From a checkpoint of a small transformer trained on Wikipedia: RMSNorm before each block.
MLP neurons of a small language model. Each row is named by its layer, matrix (down: output weights) and neuron, and shows model dimensions 0-212. Each number is 128 + 32 x the weight over its row's rms, rounded and kept within 0 to 255. Numbers have three digits each. A neuron's up and down rows have the sign that makes its largest values positive.
A block is one neuron, or neurons of one layer that tend to fire together. Before each block is what it responds to, as a language model described it from the Wikipedia text at the highest values.

Responds to: Parenthesis after names. Opening parenthesis right after a full name or proper noun, introducing birth dates, acronyms, translations or glosses, e.g. Pablo Durán Fernández (born…, University (CUST), House (now….
L3.down34:100135110112193121137117100099151128137154098166144175093174164178109158095168105172125100169169120113091128118098110114097181146073164138148108093101132129111168108131170134160130085084133140056115107076084157131122152094120139210167112149090084113144161141107135122088128125075170075078133134132153127120116209110131120114150155101117127121113106104124107178154125163074109163104118091127149124114063187154150097107133114152137137126122125205165161083083098125069149087115123143102075140121144118136133078154126139141175072115145110071151081146079110150195080147164146136126114172116079141193081112164121151110132072158062135143126107085
L3.down81:065141112107126191133165116166081150149143101109145131109109142138071115094114148147121127078096124114118067114072103104098187179123107136139120090120142099156098085152133120149162152125196144134169068126137182098114059093152167132157108136131123165143066133144123161144194160178070185130142083151167157179079093126147119163154137171102156154100114111137103141158107175150136110073140165189122100202096176132090108114118127110086093155047101154115178148125108087102039123135147086150107090153110047099118136108131157158149091085125164100087155159167089068180174133116130105127115166158092151100092115104064130097116125118106060139146169117
L3.down403:182122070113118119085160080101112097141158122131112136099116085119166149091123131131105122128104071171125093126137127121088169184164115127136143088131125165124035124166094138117138155114164069103118188099111151160148125161048147080078145126108081146154147128043151101136124195079146131138111172133151130120103127174158115140090191117172109062108170134108157103128111152055105159117141158132119105098069165112090121141143144120124124138159184136160048105163134123099184186167131075137127106113141120175139127099098136079117032172153121116111149144092143090118069042147144142098116187112104095119068117087212108105147118079108157118095135159
L3.down627:051095093120140123149112107134157167154137154105103135046143134173177107155119124138139103114080140133130135178102121115166118140117104091105102137194065076187210172127176176107157063114191041138153124125135108089109096132126085088121147108123168043079124141141171153147113115146153096102098151139102123141118079136170055130112093149137133172211120153177183105135106139131099142153073143143161125141152114092154129145139110170090147156112137153116188125087116109120125097145127147114158133101128153070134134129163113086133095126072161073098143125169161094165111165075109098086068153102091149134139140134122160130070125081141063139125104129

Responds to: Mid-name subword fragments. Word-internal pieces, often with s, inside rare or foreign proper names and taxa in lists and tables, e.g. Leverk-us-en, Bak-ers-field, leuc-os-ticta.
L4.down45:178157164130161191159225124142155140160113096146121145078166130086068131101088162178113101138126175137125095116137078068110065103145112125173131156085128151176104139124082141140139162146150109101085103132186125168185127167151062170176121101151120082135099130158106190157129124089111162181144132140135087175106120157195119132114144126111134137114130168115149120061125140176099134149123104044064107114117154150147170115042157160116157091145120150144169102099119131171105120076167108178088129103166093097105113070186130137123116116134121170132100110122120140073172147136174195099154130134211075170217152135095088141153132163174128139126164114
L4.down141:100155110117131142079111045162166104178119148137099148210165166063073135108142085133157143121165124090184160170150083137116098099144088111149113140112116130141090132094109089199099108179206140082101070094174140110092153110118161153130152116107148112101142086179135084109120151073084165139125154164168104136146168110114133141117107078130090080140104168102171107122138117141121139100091113119119072063193174164098140105034138109203191080153163102156094102144124102118119136133135150139083132057146153097136102101104195175145151109115152098111103100137124141135122121114103157130147146074151105129094118130146138109179123095134169203119117177
L4.down153:106170112185104157128141127158105152116139107136089111102137072104133195137135158112087091120165141165092124134073170128133145128153100139088163126104145111135183149096151047161119167135111195117160164101147101177140097157144092135139081104168095132189079139090160107122129043145114139122159088105133146166086132150111124147136144091064089134162106108122141157137139109189137137150129103081053159143103122088120138106097133156095103177155146107155061153057149111181098178075153129133080067092112125092107144116094077141135133109102153176088147146080179147082189111115124075136143089138152167105149206167119154153115069185144114120099147112
L4.down187:093123122133098080198200157152103130215149068162098139090083159123162135037098128125150141127110114149200121125144170096122159118157135160085071169206155161128084056049049095163094122087095097167142121125154183134113163129199148078077131115173134115134082126095100124127178084134103121125171131082138102125102156079109163143124110117137154194110117123100131095150149142115140153149112129163194154142110108119137144127172098136134107087120085136093069177133032154109140098133121119133128071145124120156131127056082130143102128124159153090115087170102104087106105133095160118173108146089130073144139138128111109152076169129115099088120130137
L4.down207:146103076120145127097128169159134135131153108089087165073137146089071136150169087123123168165060168159121118130132173130147160156104115101163124110109132142116071056125197154107094126123099175123104110095123087090152146127124138161127181129170151120145107098168152135159134114130153088104120111123148116134113108157177146098111057131140111109184127152163168107194095152158147125182110135096122148112122109157147123123093146123114104139112119171148093128187090115127145101141161098086110137177130134092184103121060194108137127154097053118103180087108139139177107112105165108129205109099110163163149119116089158109130104131200109104154114121
L4.down285:163089096091121136158153087099113108121100065103133128153114105190120148167116174170106122177105171154179139122192097096125123132096103141179134124166118137111151091134138124125113119159152129150161153145132172152070166088121104140111155087127110154147114126100138108043149146146100113131114121127111088175137130110131107178126197092106142108186104116111105128100113113148115067166131166072174137072147148074113162177123198170116098150116115103123114114111162143180113145022121082159134157153202125126088158159102131124105137114147174140159242127120130125102143100087103171201106168126140176159145068114110124140131128075125129154107113134
L4.down484:087156126122095159109115105072060087127103157112119081162150169163137083119099087183169174095150139118132148156152105105199135121121109147136173116116137152107130128114134109083193126135154136193117171156140117128066128170129148112130098140125183157202211065142099151121104137176108110119088126109186100117182165131114129119135161154149140188125095123095205178130142161091077146138119162095119117111185086162136060080120154152168175135118123168107163163123124049129135102130148131149107149093134115095116159094205155141173130128124103139061078115137109187130155099090141158138152078088138138140140140182143072161159147148152129189129173125
L4.down530:094119123093110114105139150128074135150172187126082095142125146102148113187099128178082125193186138128186142133113106126120123143079111170104162135150095097100171154147126156156152158163207154096192185170104149134092134093127096102147129089156102141129116100100104135175145131143116175098142097140108125083143115102135136193144156092117138169113122129111184040164116129146130188166148104142119128128155114125139083094121122105078109149085122104159144123124087166136106131181094136131142140106056144158153081110138102119130150073135118163118133217151172140159117087169175101079149119122149128131135110175132128105069138160149148140200106148

Responds to: Before a person's name. Tokens directly preceding a full personal name, such as table pipes, list dashes, colons, country codes, "faced", "by", "incumbent".
L5.down186:155168144155159159112110150147146130143129131112135087111167146119155162126110106108149130107101202122091129100120173138113115146149171145145147082114145138120144103067134145168067108104102117126104105137086100073116154152156129134116114113136104085136172104146165168174170134151089106193140197116135080174203077168081106107109143134115139183128121089163084138143148139148141150189117111122094156164135157080153182132113128117141125111181144151115123151107107140149086125138130147135096107094098144068225088116156127136145169114148202109162122160128125125128087148099121178142120157115151137170164058152146157100101099100126124181152190144
L5.down319:089206127130170133098104191189079102132102177173108125101140122106170150102098133114150170141125096129109144132150124116069103158141150125172123132138163080195115123105101112171177116129123123172110112041143152125147165150161095144109167135129119123111198135176068130196145159118101114162095099153105116167182115109082126102169119094117107196113126133132121092129190124118171076148137108134142118141111138148126146116150109192153133157087133078095161118129087091083113092127132114092108117195139160123156114133108095163121161114133163132135127150111146147039119065109201112106076128058161102119064087097176126130122066126180194103116184067

Responds to: Word-final suffix pieces. Last sub-word piece that completes a noun or name, often a plural-like -s, -as, -es ending before a comma or period, as in Hatteras, dihqans, tanks.
L3.down9:171134111136096148095134086129098171167115094137128161102137214124084163150050116194138171181187106163130117140152118148132109187103159150180140103133085228081135108172123212140153157135112131136113153119162073083031160124073121074140116115098042152148085110102142168132117124132170130174134084164147124145106086077130151183144186132115113123119108097156117142141118144079085167112156153162070159141173158153090134132088136158153101159128184058115126139130076118175118095105164107093134139164148077139098141130139125164162143098073143109099108145142220145133066069125198145116099175102134141093050107084134135087138126166145155155101137144
L3.down90:170093104145144139131105094118109129160094070099159146146149107152128137145147152170175086127147137095113116166165143132172111118096100149112090104032108110144132153084109119114110239100117121126103156130143121162087165101158165122109187206153128085162104174122152137151077118165071106140206183165150119169183121147138125105177075124111112150146159142085129153103104142126115142132174112126097153116081145138067118098175120153144111157125128047135101127152144128180168148119175132133132155127137126138117148145116174102135110130107111135126127140103107113094153150150103164123101135173173087178142126131148064169151124148098127096098145114
L3.down489:128121129113118099147166124185088096147171142158086116120132101232131110148100050107148200152119146106073203101095088099083110130144098085083077118141126138133113150158147141126121049166155106137142137133149080087142115183144116067148123147162142159042138152184114141096154120197163091135131146161104101132170113101078049105089067146198159163124219170124090100129142163148143086108148131085145155063154159164120116076144154085150166108089150137076177107136157167110133095089126116109138158087168187123131115114124099157164128107077137084098145172117123152114119151158072136091162130098190179153120185131131139142120098115159131136112187157
L3.down633:106106117140118120120182091171168168111107114133132130133122168138136122138103168124127117074139137147130094082140148077091178115146148145158053150132153130127108120106134115110121131111171127096173142193128090120130099130082080077101137131107067101144102143132139107125127089104161129095122122132163086124119036140117111100106162134103120137166183185121117076141108150179144147104108162143108073121168189187181119108146150099104124167091193139129123078145166154148038162098118163099094115192135140088079097169175130103114157105118126089161039165057126135079113153146126103083202162093132139173083145145157177054081128122158157115050092156